config = dict(
    head_dim=96,
    lr_head=0.00737,
    schedule='wsd',
)
MLP neurons of a small language model. Each row is named by its layer, matrix (up: input weights) and neuron, and shows model dimensions 64-127. Each number is 50 + 12 x the weight over its row's rms, rounded and kept within 0 to 99.
After each neuron's rows, "fires after" lists the tokens most often just before its 100 highest values on Wikipedia text that the model never trained on.

L5.up341:52 43 36 38 48 52 52 31 52 52 17 37 42 67 52 58 52 75 40 33 46 48 64 54 39 56 42 39 53 30 49 60 54 70 36 43 35 54 56 41 39 61 50 38 43 48 68 45 31 49 64 64 52 61 33 67 60 41 28 46 57 48 56 40
fires after: " |", "|", "-", "==", " and", " Silver"

L10.up424:64 50 68 41 39 53 60 26 57 37 55 56 41 62 49 49 39 36 46 58 53 43 63 36 21 55 50 72 36 42 60 51 57 50 38 48 38 41 25 56 30 24 63 45 57 40 52 58 64 33 50 34 56 30 40 75 55 49 44 51 66 41 50 53
fires after: "\n", "-", "==", "."

L11.up183:54 42 65 47 42 59 22 48 64 24 48 54 47 46 72 57 33 65 44 61 31 55 56 35 50 38 63 43 63 53 44 50 59 36 35 52 61 40 38 49 44 36 36 38 69 29 50 67 58 44 44 75 60 43 34 51 59 62 32 41 56 39 60 43
fires after: "\n", "-", ",", " and", " Divizi"

L5.up654:62 47 57 54 57 54 51 55 59 41 45 57 32 63 35 62 39 53 69 18 54 80 55 53 58 47 53 43 39 18 46 61 43 24 52 45 66 53 55 68 55 46 48 59 48 42 48 52 58 49 59 46 42 79 65 37 58 39 57 47 33 51 56 39
fires after: " |", "==", " ==", "---|---|---|---|", " ("

L3.up542:61 50 40 54 44 64 48 56 61 65 43 47 27 43 44 46 39 48 40 44 46 51 40 55 67 49 74 38 38 39 08 62 52 47 53 76 37 77 46 37 53 41 40 46 57 43 56 41 56 60 57 47 48 76 42 54 55 46 48 35 57 65 59 61
fires after: " |", " ", " 2"

L11.up766:84 59 47 39 57 52 51 60 39 46 33 53 31 51 56 39 62 21 37 33 13 68 36 66 49 46 33 62 43 53 38 65 61 48 62 56 63 57 25 61 75 49 48 52 60 59 60 53 55 51 40 47 40 42 61 51 57 50 51 43 52 61 45 39
fires after: "\n", " /", " Conservative"

L9.up561:58 56 48 46 49 58 60 39 47 70 63 55 49 41 46 51 55 28 46 23 43 59 49 60 60 58 33 54 57 50 50 55 79 35 66 43 42 58 24 44 77 39 32 41 67 42 51 45 53 40 40 57 13 57 45 66 52 54 28 52 46 62 59 42
fires after: ",", " in", " In", "s"

L8.up503:41 53 48 66 46 59 65 59 71 31 44 60 57 52 69 56 27 55 44 41 39 52 56 57 59 45 40 67 32 60 43 65 51 32 63 42 60 57 37 28 33 58 63 57 37 54 66 39 71 37 69 64 76 60 55 48 50 48 53 65 71 43 58 64
fires after: ",", " (", " can", " would", " \"", " "

L3.up652:52 49 36 45 56 47 53 57 45 60 50 66 58 49 56 59 37 52 42 36 34 40 34 67 60 43 39 55 42 49 38 34 63 49 89 53 37 60 42 50 49 46 72 50 65 50 46 36 59 25 51 51 49 42 31 54 57 74 51 51 57 67 56 64
fires after: " in", "|", "\n", " In", "born", "-"

L8.up206:60 56 49 73 54 65 30 45 52 57 51 49 40 37 58 39 60 41 15 55 54 44 56 37 56 51 54 36 60 42 44 85 65 50 39 47 56 49 53 47 49 43 33 69 71 49 59 58 42 67 45 50 33 49 40 65 47 45 35 57 40 55 40 75
fires after: "|", " |", "-", "=", " \""

L11.up181:72 43 53 70 53 46 61 52 35 57 42 53 45 26 48 45 54 61 44 31 34 49 45 58 71 52 45 44 45 34 47 52 60 58 61 64 71 56 41 33 88 54 64 52 51 36 60 45 33 26 56 57 74 60 39 64 61 59 34 43 49 49 41 58
fires after: "\n", " DF", " son"

L10.up76:52 51 62 59 58 45 47 59 52 66 51 49 31 31 52 55 47 47 38 53 43 52 42 65 46 55 52 39 63 59 43 33 56 54 80 48 58 46 39 30 67 34 36 41 68 52 52 33 58 43 46 39 54 57 39 35 51 65 47 43 49 59 42 70
fires after: ",", " (", " was", " in", " as", "born"

L5.up448:71 52 41 58 73 61 63 46 74 49 48 46 48 53 41 41 53 28 57 43 31 65 55 61 53 53 39 47 56 38 37 70 51 42 66 51 48 61 40 60 68 36 44 49 53 23 64 50 45 38 51 73 51 37 63 43 43 61 37 67 36 61 70 56
fires after: "\n", " -"

L8.up93:68 56 47 53 26 47 31 50 60 52 43 65 51 75 46 41 47 66 71 39 54 57 49 67 46 77 42 28 32 45 51 68 60 57 69 41 36 54 49 29 43 44 37 37 54 59 68 43 62 37 47 54 46 79 49 56 57 48 42 44 70 45 50 66
fires after: ".", " |", " .4", " full"

L11.up33:64 58 49 35 56 48 59 52 63 34 38 59 30 57 74 56 33 53 57 27 34 47 58 47 34 74 50 62 50 24 54 62 81 39 37 60 68 70 49 40 62 43 37 51 47 62 40 64 44 39 56 65 52 34 49 71 68 41 53 49 67 68 47 45
fires after: "\n", "in"

L10.up636:50 65 45 47 47 61 48 36 56 53 31 33 30 57 46 43 33 44 38 20 34 47 34 64 54 50 60 26 45 55 38 61 64 51 53 48 49 64 47 51 63 55 48 62 50 66 45 48 51 58 64 48 55 31 57 64 51 58 57 56 35 48 55 57
fires after: " |", "|", " Bronze", " the", " No", "\n"

L11.up19:70 56 42 33 50 59 48 71 47 48 34 39 34 65 58 40 39 50 32 53 53 66 74 52 44 64 36 46 55 53 53 71 57 42 37 30 33 47 37 47 63 44 69 41 77 37 60 37 39 66 59 53 66 39 60 48 65 51 47 44 57 60 56 55
fires after: " |", "|", ".", "-", " No", " "

L12.up245:51 67 64 58 66 62 36 66 50 41 38 53 47 57 33 35 36 62 57 37 52 46 46 58 53 69 44 51 42 46 43 54 52 46 59 49 53 69 38 42 43 51 29 81 51 50 38 46 38 51 53 71 71 68 43 43 62 59 30 37 54 61 55 38
fires after: ",", " (", " is", "born", ";"

L5.up719:65 39 36 47 55 61 64 57 61 51 36 63 45 38 42 37 45 47 46 46 49 67 58 61 60 60 53 54 45 53 55 53 64 37 43 71 69 53 57 46 59 33 43 78 42 52 55 46 48 57 54 62 38 54 49 64 45 45 38 57 65 52 48 64
fires after: "\n"

L8.up752:64 46 51 39 66 48 57 58 58 46 40 55 48 36 44 61 64 64 30 26 51 56 55 42 43 70 65 57 32 21 61 45 49 17 53 61 64 63 46 39 37 33 52 62 67 52 52 54 59 64 39 79 54 55 52 49 73 48 46 50 60 46 57 48
fires after: ",", "\n", " released"

L3.up314:61 55 57 42 48 54 49 62 50 65 43 48 23 65 29 53 41 55 38 48 48 53 58 53 64 46 55 42 45 45 51 44 48 56 49 40 39 49 25 47 60 35 34 45 41 49 60 30 32 42 70 73 52 51 75 51 57 46 63 59 59 35 76 31
fires after: " 0", " 1", " ", " 3", " 2", " D"

L5.up508:56 67 36 32 48 71 65 61 53 53 51 24 34 43 58 45 65 38 45 45 56 41 53 66 44 54 56 33 50 37 42 64 56 54 60 54 44 57 50 57 46 51 39 63 40 42 45 52 53 66 42 62 52 64 40 65 68 37 50 48 55 52 49 54
fires after: " |", " was", " were", " ", " 0", ")"

L10.up366:70 42 66 42 35 55 49 74 66 47 38 45 35 32 39 34 65 34 34 46 39 62 46 43 66 48 61 65 40 41 60 45 49 24 42 60 49 45 28 28 43 50 48 62 65 59 53 65 39 53 44 67 37 25 80 63 58 44 45 50 54 42 64 73
fires after: "\n", " University"

L9.up305:53 54 49 39 48 59 57 62 76 45 53 49 48 47 37 48 34 40 44 29 35 53 68 35 49 52 58 51 32 59 56 51 42 57 47 32 53 67 41 47 43 34 60 51 44 36 57 44 51 55 60 53 70 46 67 46 65 33 42 57 60 71 66 53
fires after: " ", "-", " \"", " ("

L8.up614:47 59 67 63 57 57 60 70 72 57 53 35 57 58 59 59 24 68 44 45 53 57 52 63 61 69 47 59 71 43 49 50 57 41 62 79 40 55 49 31 55 50 56 75 52 30 43 42 47 43 53 52 72 64 43 45 63 66 36 44 68 41 52 43
fires after: ",", " the", ")"

L3.up177:47 44 47 51 42 61 37 54 54 50 35 38 51 50 55 59 45 48 42 32 38 45 54 59 56 52 84 37 55 47 46 54 63 52 56 70 36 38 34 43 40 49 38 56 61 48 62 52 41 58 54 58 44 79 46 53 53 28 55 55 46 48 71 23
fires after: " the", " |", " United", " "

L5.up54:68 49 46 56 47 55 41 46 41 53 32 68 17 62 45 51 53 51 44 50 53 55 58 51 42 46 74 53 63 38 58 77 62 36 32 60 43 60 42 63 56 46 57 45 51 40 75 62 45 59 51 60 45 64 64 53 63 60 41 34 34 40 61 36
fires after: "|", "==", "\n", " |", " ISBN", " medal"

L5.up125:49 54 34 59 41 46 46 49 52 52 42 74 49 27 42 39 67 41 73 43 49 48 49 46 39 50 71 41 36 42 58 56 77 64 66 43 48 65 57 65 58 58 59 57 61 49 68 35 40 82 39 73 56 42 43 53 52 66 51 40 61 31 44 41
fires after: " in", " 16", " July", " February", " 17", " 12"

L9.up33:56 50 46 60 39 42 59 17 64 59 41 62 44 62 65 33 40 29 48 40 32 63 68 60 42 69 40 54 39 48 62 44 71 40 62 81 64 61 32 46 49 37 72 51 65 53 54 45 54 29 50 60 55 55 63 55 60 73 32 42 47 50 49 75
fires after: "\n", "."

L10.up726:45 61 53 47 53 67 62 55 48 41 44 42 63 50 24 28 48 52 57 30 45 45 39 61 48 48 30 53 72 59 38 55 72 39 88 67 30 60 54 29 52 29 34 50 48 40 43 52 67 51 58 71 69 40 50 45 56 44 32 42 40 65 53 49
fires after: ",", " was", " from", " in", " is", " M"

L8.up49:59 48 59 56 36 45 53 44 36 33 27 65 37 60 31 46 20 23 38 31 49 51 75 55 27 69 61 73 61 41 43 72 79 37 31 58 59 65 36 33 44 45 49 39 42 41 48 57 47 46 51 52 54 53 56 56 63 52 30 65 53 50 37 54
fires after: "-", "\n", "==", " |"

L8.up451:59 66 63 63 57 55 55 42 61 48 44 49 47 54 43 40 30 45 47 51 52 61 39 79 55 58 40 81 48 52 36 58 41 37 78 54 58 47 35 36 46 41 32 62 41 41 56 57 41 46 74 66 47 60 50 43 66 39 48 45 30 60 62 51
fires after: "'", ",", "-", "\n", " under"

L9.up743:52 51 57 45 56 67 54 61 50 38 33 75 44 70 45 33 54 47 61 41 40 68 50 64 27 49 51 43 39 35 45 64 60 45 56 62 66 51 61 32 46 31 36 74 30 52 56 44 39 49 69 68 39 67 45 48 49 50 41 55 49 26 58 39
fires after: "\n", " (", " \"", ":"

L2.up578:45 62 45 36 52 53 68 38 61 52 43 56 33 36 46 47 35 43 48 50 17 57 53 66 24 34 54 56 48 45 31 59 59 30 37 79 52 58 42 41 52 49 38 58 36 33 65 62 55 58 42 45 34 51 38 54 48 34 51 64 38 65 43 54
fires after: " |", " of", ";"

L9.up101:46 60 45 46 54 59 43 69 71 50 53 47 47 59 41 60 23 45 46 55 42 49 49 48 51 44 35 34 32 50 36 52 47 32 62 31 36 44 49 38 52 39 71 48 40 46 47 45 57 53 65 90 63 51 67 40 54 49 66 53 55 44 56 55
fires after: " the", " 1", " 0", " a", " most", " 2"

L12.up375:65 60 66 48 76 44 57 51 50 52 43 51 36 56 62 37 67 46 50 39 51 48 38 80 63 42 24 63 46 45 18 48 65 59 34 48 56 39 46 52 55 50 43 63 50 63 54 45 73 70 46 64 52 52 75 51 58 43 42 52 49 50 50 50
fires after: "\n", " 3", "N", " 4", "S"

L3.up132:52 30 57 64 64 47 48 50 46 81 31 30 38 48 40 44 41 46 64 48 33 57 34 59 69 31 36 49 52 53 45 76 59 41 55 66 45 52 45 33 46 48 29 54 42 60 53 32 78 58 61 50 48 43 37 67 42 50 27 44 61 46 32 59
fires after: " |", " (", "-", " "

L8.up621:64 47 51 58 60 72 37 54 72 48 57 29 57 46 60 43 68 23 25 53 66 82 56 41 36 62 38 56 35 57 47 46 39 43 56 43 67 72 53 44 41 34 61 57 41 52 71 39 43 49 67 53 66 74 60 38 56 61 72 53 58 66 61 63
fires after: "-", " ", " In", " in", " de"

L9.up632:66 44 60 39 57 39 49 48 63 60 30 49 41 49 71 57 37 56 44 38 44 41 69 62 48 70 56 51 56 42 62 55 65 40 46 51 49 58 30 36 43 36 47 45 62 36 53 35 47 26 55 69 56 64 34 43 59 56 37 54 81 47 86 35
fires after: "),", ",", "\n", " an", " a", " one"

L8.up4:83 36 54 40 63 50 34 42 59 40 39 43 23 44 34 61 40 46 38 46 25 66 52 41 45 50 15 44 63 30 48 82 56 42 37 80 58 65 56 36 59 64 46 38 41 54 60 62 61 54 56 48 52 34 54 50 63 45 46 48 44 58 39 44
fires after: "\n", " |", ";"

L8.up92:57 50 41 49 62 58 50 50 58 49 56 38 52 26 52 45 42 30 35 35 64 44 48 56 41 64 47 56 52 51 53 44 70 47 65 68 50 32 31 30 65 42 40 46 34 39 46 52 50 50 73 56 54 51 62 45 56 60 54 55 47 67 58 55
fires after: " the", " U", "\n", "'", " Country", " The"

L11.up109:64 58 31 63 48 65 46 34 56 73 33 59 46 48 62 45 45 50 51 30 41 55 62 43 43 66 58 33 37 43 33 40 66 42 57 53 39 59 37 54 69 21 36 63 33 64 64 66 62 58 54 59 32 33 57 43 65 54 61 47 54 50 43 56
fires after: "\n"

L12.up198:66 30 55 47 80 36 56 45 41 52 48 56 43 56 55 44 52 37 39 43 39 39 58 38 58 54 16 57 36 57 56 53 65 52 48 31 69 63 51 40 79 61 41 54 35 29 34 44 56 28 45 52 69 30 46 64 66 38 24 44 53 54 50 68
fires after: "\n", " 2", " 3"

L12.up510:49 57 53 61 57 56 60 55 66 51 52 44 47 60 61 74 35 60 68 42 48 60 35 54 59 46 35 37 38 38 46 51 70 48 58 62 33 42 34 54 63 57 46 65 49 39 60 41 59 31 80 58 61 46 36 55 54 47 52 52 37 53 50 43
fires after: " |", " 1", " 3", " 2", " 4", " 0"

L8.up402:63 42 60 73 74 68 44 57 58 39 34 59 38 32 45 40 43 41 46 64 48 55 62 51 70 47 40 59 40 61 34 64 53 44 47 46 45 51 34 61 58 48 46 69 37 54 69 55 62 36 61 61 64 46 47 71 50 47 33 33 49 48 68 39
fires after: " ", ",", "\n", " (", " al"

L12.up608:66 70 09 50 48 58 37 34 61 48 49 45 47 44 55 46 52 68 46 49 30 62 54 69 53 57 65 33 41 72 33 48 64 35 53 42 39 64 50 38 64 47 61 59 35 50 29 69 72 43 60 50 60 40 31 35 69 31 31 49 46 60 75 31
fires after: "\n", " 3"

L9.up445:61 48 50 46 50 71 55 26 53 56 41 37 38 50 26 24 56 56 44 40 60 56 70 57 44 65 46 45 54 47 45 57 46 48 50 52 53 45 34 35 47 59 19 42 43 48 61 35 51 62 64 68 63 53 58 41 50 67 39 54 29 70 53 74
fires after: "'", " Mr", " Minister", " U", " School", " Bachelor"

L5.up336:43 43 53 51 52 59 43 48 45 61 46 59 31 66 38 33 39 47 71 59 47 62 61 40 64 66 45 44 44 54 47 67 49 38 57 48 55 47 41 61 67 59 50 40 56 54 66 59 47 46 63 63 55 52 73 69 50 51 17 54 55 53 54 49
fires after: "|", " ", "\n", "==", "Personal", " No"

L9.up103:52 48 42 64 52 61 65 58 46 34 39 64 46 71 51 34 35 36 45 32 45 69 44 59 60 56 45 60 36 55 54 66 70 51 27 32 55 54 29 44 66 72 47 45 43 22 49 60 57 55 63 58 50 58 35 47 48 17 39 38 55 37 35 54
fires after: " |", "-", "\n", "|", ";", ":"

L3.up7:46 40 54 49 51 62 71 49 51 32 43 46 59 39 54 51 28 43 66 49 58 68 37 60 53 54 46 46 53 40 59 65 69 33 29 74 67 55 51 48 45 28 44 47 55 39 59 64 71 58 63 63 65 42 31 35 55 60 33 45 55 55 60 57
fires after: ",", " producer", ")", " footballer", "\n"

L9.up661:50 61 45 43 55 48 47 36 73 34 56 51 65 53 27 44 48 41 37 46 44 60 53 41 49 53 67 67 47 30 44 50 60 36 72 41 44 58 29 39 34 59 54 79 27 52 64 45 63 49 69 59 42 50 55 40 56 57 53 63 47 59 72 41
fires after: " ", " University", " under", "-", " re"

L5.up678:55 29 56 53 46 48 76 44 39 66 36 36 29 37 52 56 60 35 35 29 56 31 34 43 60 52 64 73 55 55 48 66 54 43 38 73 36 52 40 29 49 43 48 61 45 56 65 49 48 60 56 58 30 53 38 72 47 52 64 46 64 60 54 51
fires after: " |", " ", ",", "-", "),", ":"

L9.up43:64 46 66 36 45 68 63 48 44 49 35 42 35 58 20 54 45 35 49 23 44 49 44 60 53 38 63 47 53 46 48 57 74 45 59 40 38 55 50 63 39 47 27 69 63 30 71 34 65 73 70 60 37 60 50 55 55 46 48 54 36 47 55 36
fires after: " |", " on", " under", " the", " "

L10.up626:46 74 31 33 38 69 70 51 48 57 62 52 33 54 64 59 42 38 64 39 54 42 45 42 37 43 51 34 53 43 37 46 50 68 56 68 40 45 35 61 71 66 57 57 50 56 47 39 44 26 62 52 25 56 47 42 51 41 60 36 55 58 70 55
fires after: " |", " 1", " 2", " were", " the"

L11.up762:60 56 44 54 46 51 47 39 45 42 26 45 61 28 49 57 75 17 41 50 32 51 57 76 54 40 37 57 43 58 29 49 56 57 43 49 61 68 33 51 58 49 28 53 64 59 66 33 47 59 47 46 39 43 42 63 56 58 49 28 52 55 46 47
fires after: "\n", ")", " control"

L5.up212:41 63 47 57 45 51 71 42 60 46 35 65 48 40 31 53 65 41 48 42 65 35 45 64 62 51 68 57 44 44 60 43 43 39 52 60 54 43 54 39 72 43 53 40 50 63 55 58 58 60 65 67 51 39 54 40 64 53 37 49 54 53 59 46
fires after: " in", "In", " In", " New"

L8.up644:47 60 48 63 48 46 66 53 61 49 28 66 40 37 46 44 62 59 21 43 32 48 32 49 50 55 63 47 56 47 56 49 62 57 40 74 49 55 40 58 47 32 52 43 58 62 29 47 30 34 75 76 87 64 50 43 52 54 51 19 55 38 58 62
fires after: ",", " New"

L8.up392:54 58 35 43 54 56 56 79 67 74 50 45 45 56 50 46 27 52 55 26 51 37 57 69 48 55 49 50 48 32 47 41 35 45 55 43 38 61 42 39 45 61 50 60 79 25 48 47 42 47 82 45 67 61 30 41 51 57 26 50 64 36 73 42
fires after: ",", " is", " was", " a", " were"

L11.up127:40 41 53 66 58 56 19 51 52 51 45 38 54 41 65 59 49 42 29 64 41 60 49 50 65 62 36 56 53 41 55 72 61 53 52 39 72 47 40 50 41 30 55 65 53 44 64 45 54 49 53 33 32 75 28 47 43 42 49 39 61 62 51 50
fires after: "-", " |", ",", " as", " –", " \""

L11.up723:42 54 52 58 67 47 59 44 57 45 43 42 55 59 44 70 62 55 25 42 36 43 58 68 27 44 56 51 48 44 51 52 61 42 38 45 64 67 51 50 65 44 38 57 64 40 72 48 51 68 49 41 33 39 38 53 44 58 47 51 36 44 38 54
fires after: "-", " and", ";", "\n", " ", " |"

L12.up532:53 52 43 36 43 78 43 60 66 56 21 32 48 65 33 63 60 61 58 46 67 59 40 54 42 49 27 49 39 52 59 67 62 46 55 55 51 63 46 49 55 53 58 49 51 62 69 52 54 35 48 66 38 62 74 45 47 45 33 40 61 55 49 49
fires after: " |", "|", "07", ".", " 1", ":"

L8.up326:59 49 54 51 51 50 57 58 79 54 49 59 64 49 38 52 51 30 42 47 67 59 53 56 45 34 56 43 38 45 59 49 51 47 55 39 65 58 53 59 58 37 73 53 35 43 73 59 51 58 62 43 57 55 60 68 52 35 53 65 39 46 72 61
fires after: " 1", " ", "-", ",", " un", " para"

L8.up765:57 66 31 27 50 44 74 28 58 45 28 61 52 68 56 57 43 51 51 53 54 49 53 49 51 45 64 54 44 33 58 47 58 49 36 64 43 58 37 54 32 48 58 68 48 41 50 50 51 10 52 30 46 62 51 70 67 40 36 42 64 56 49 49
fires after: "==", " Total", " |", "\n", " ", " %"

L5.up320:65 71 49 57 62 48 53 54 58 43 57 57 41 37 37 51 58 59 44 53 59 47 54 36 38 68 55 57 35 47 52 38 51 22 54 52 61 59 42 39 58 51 72 41 58 73 54 44 27 72 44 64 50 47 74 67 49 63 42 58 68 57 58 56
fires after: "\n", ".", "==", "Personal", "Early"

L12.up543:67 55 53 73 53 57 60 31 50 80 34 40 57 46 41 44 26 50 58 27 52 63 40 56 60 60 34 55 31 30 43 47 59 49 62 64 52 56 43 45 58 55 61 57 53 55 44 50 49 63 71 52 51 49 44 39 57 74 38 36 37 51 52 59
fires after: "-", " ", " |"

L5.up62:65 54 63 48 40 53 66 40 47 23 31 55 41 57 60 52 59 34 42 33 45 53 56 45 37 73 70 63 62 34 40 55 55 51 39 59 59 55 51 38 82 49 48 68 61 68 77 60 51 40 57 62 68 60 51 57 57 60 33 39 58 46 34 50
fires after: "\n", " ="

L3.up181:59 55 46 45 47 48 36 41 51 35 60 55 36 55 61 44 37 53 39 36 43 68 72 41 79 58 41 47 45 33 68 61 42 38 34 43 47 42 53 52 74 64 46 35 52 50 69 38 46 46 53 45 35 68 56 80 56 45 27 50 43 49 52 60
fires after: "\n", "|", " Albums", "|---|"

L5.up584:55 62 34 56 46 49 54 62 55 59 48 55 54 14 48 53 72 31 33 46 61 49 48 44 56 44 59 29 35 59 40 74 64 66 45 53 52 63 46 57 73 55 41 46 47 64 40 35 63 70 46 52 34 54 61 62 53 47 60 23 58 38 54 42
fires after: "In", " In", " January", " 17", " October", " February"

L8.up691:70 55 52 58 68 74 52 46 75 61 29 61 51 35 58 25 44 36 35 36 33 58 41 50 85 36 44 61 64 36 39 61 61 42 70 63 49 59 48 40 45 30 32 56 45 61 45 56 41 39 62 58 54 49 54 37 43 65 30 31 51 57 68 69
fires after: ",", " New"

L8.up254:51 47 57 68 52 63 61 41 62 82 50 27 57 63 56 48 48 52 53 44 43 40 50 54 71 33 35 65 58 59 44 49 54 38 29 65 45 63 21 44 57 39 65 46 34 36 58 47 55 50 46 46 62 65 37 45 46 53 25 48 52 48 49 26
fires after: ",", " |", " M", ".", " Gabriel"

L9.up633:48 53 57 36 32 50 64 52 61 37 47 55 37 44 58 34 42 33 43 32 50 45 46 42 55 44 53 51 60 59 60 80 75 31 55 57 35 59 43 59 54 65 62 63 50 47 70 89 48 54 57 56 36 65 50 71 51 33 52 49 66 71 43 50
fires after: "\n", "|", "-", " ", " More"

L9.up684:57 52 48 41 55 47 61 58 64 96 47 61 53 56 29 63 38 62 24 46 61 55 56 69 37 46 46 24 26 44 45 56 55 47 39 26 25 37 44 52 58 45 38 46 56 51 40 45 45 68 53 57 48 39 47 49 47 48 52 52 50 41 64 67
fires after: " |", " 0", " 1", "e"

L11.up164:55 45 51 48 62 62 59 43 55 42 38 21 47 61 55 52 49 64 65 40 39 60 54 23 52 17 41 27 42 54 42 45 53 50 56 30 41 37 47 74 39 52 49 58 32 42 66 43 60 47 62 49 42 47 48 66 60 73 56 55 37 54 51 47
fires after: " |", " 4", " 3", " 5", " 2"

L5.up583:78 44 57 24 55 64 54 62 49 41 40 63 63 46 43 57 65 57 37 50 57 55 55 59 46 73 66 40 66 33 63 89 79 32 29 87 79 69 59 38 60 39 46 60 35 65 62 53 61 67 64 62 54 47 48 70 48 57 29 53 56 39 43 47
fires after: "\n", "C"

L3.up416:45 43 58 55 60 50 41 56 56 51 49 55 42 62 34 46 40 45 47 29 42 40 55 66 67 37 46 39 59 49 52 51 55 40 52 51 54 62 52 52 61 57 42 67 36 42 67 65 45 50 62 64 58 47 57 43 64 49 51 75 32 61 55 49
fires after: " ", " third", " Bronze", " |", "-"

L3.up722:66 41 53 34 61 37 52 50 47 41 31 47 46 53 49 41 44 52 32 33 47 48 55 53 46 43 67 68 58 60 41 72 53 33 34 58 49 63 50 67 59 54 63 72 46 37 71 66 33 55 59 50 56 29 35 72 57 49 31 60 19 71 47 52
fires after: "|", " |", ")", "-"

L8.up325:49 55 62 60 59 67 31 57 57 67 62 47 63 33 52 43 25 52 68 54 63 53 45 69 59 59 57 44 53 40 50 50 58 51 56 45 53 45 25 37 37 48 37 78 57 43 53 59 56 48 50 48 45 66 45 44 46 58 25 52 45 57 48 52
fires after: ",", " and", " Mr", " as"

L9.up487:72 51 28 51 57 52 57 40 51 55 39 44 52 33 58 14 59 28 34 35 20 66 57 53 45 41 45 40 48 50 21 59 41 40 59 78 50 67 37 45 54 56 37 42 45 49 61 69 62 31 35 49 40 43 57 58 66 58 65 53 63 43 49 59
fires after: "\n", "'", " Conservative"

L3.up217:46 54 47 61 40 57 76 25 65 52 47 71 31 64 54 61 36 34 48 61 43 51 43 53 55 44 38 44 44 25 33 48 51 37 64 51 47 61 44 53 56 39 38 38 47 43 77 52 58 43 72 51 67 52 25 53 56 37 46 54 48 57 59 45
fires after: " |", " 0", " —", ";"

L8.up389:75 43 41 61 40 44 65 31 43 49 40 37 49 61 67 53 35 26 54 41 51 74 52 61 57 70 21 70 57 59 30 80 68 52 52 36 42 48 44 44 71 67 49 48 46 44 59 60 43 49 61 49 35 47 36 69 49 30 40 67 30 39 34 64
fires after: "\n", "|"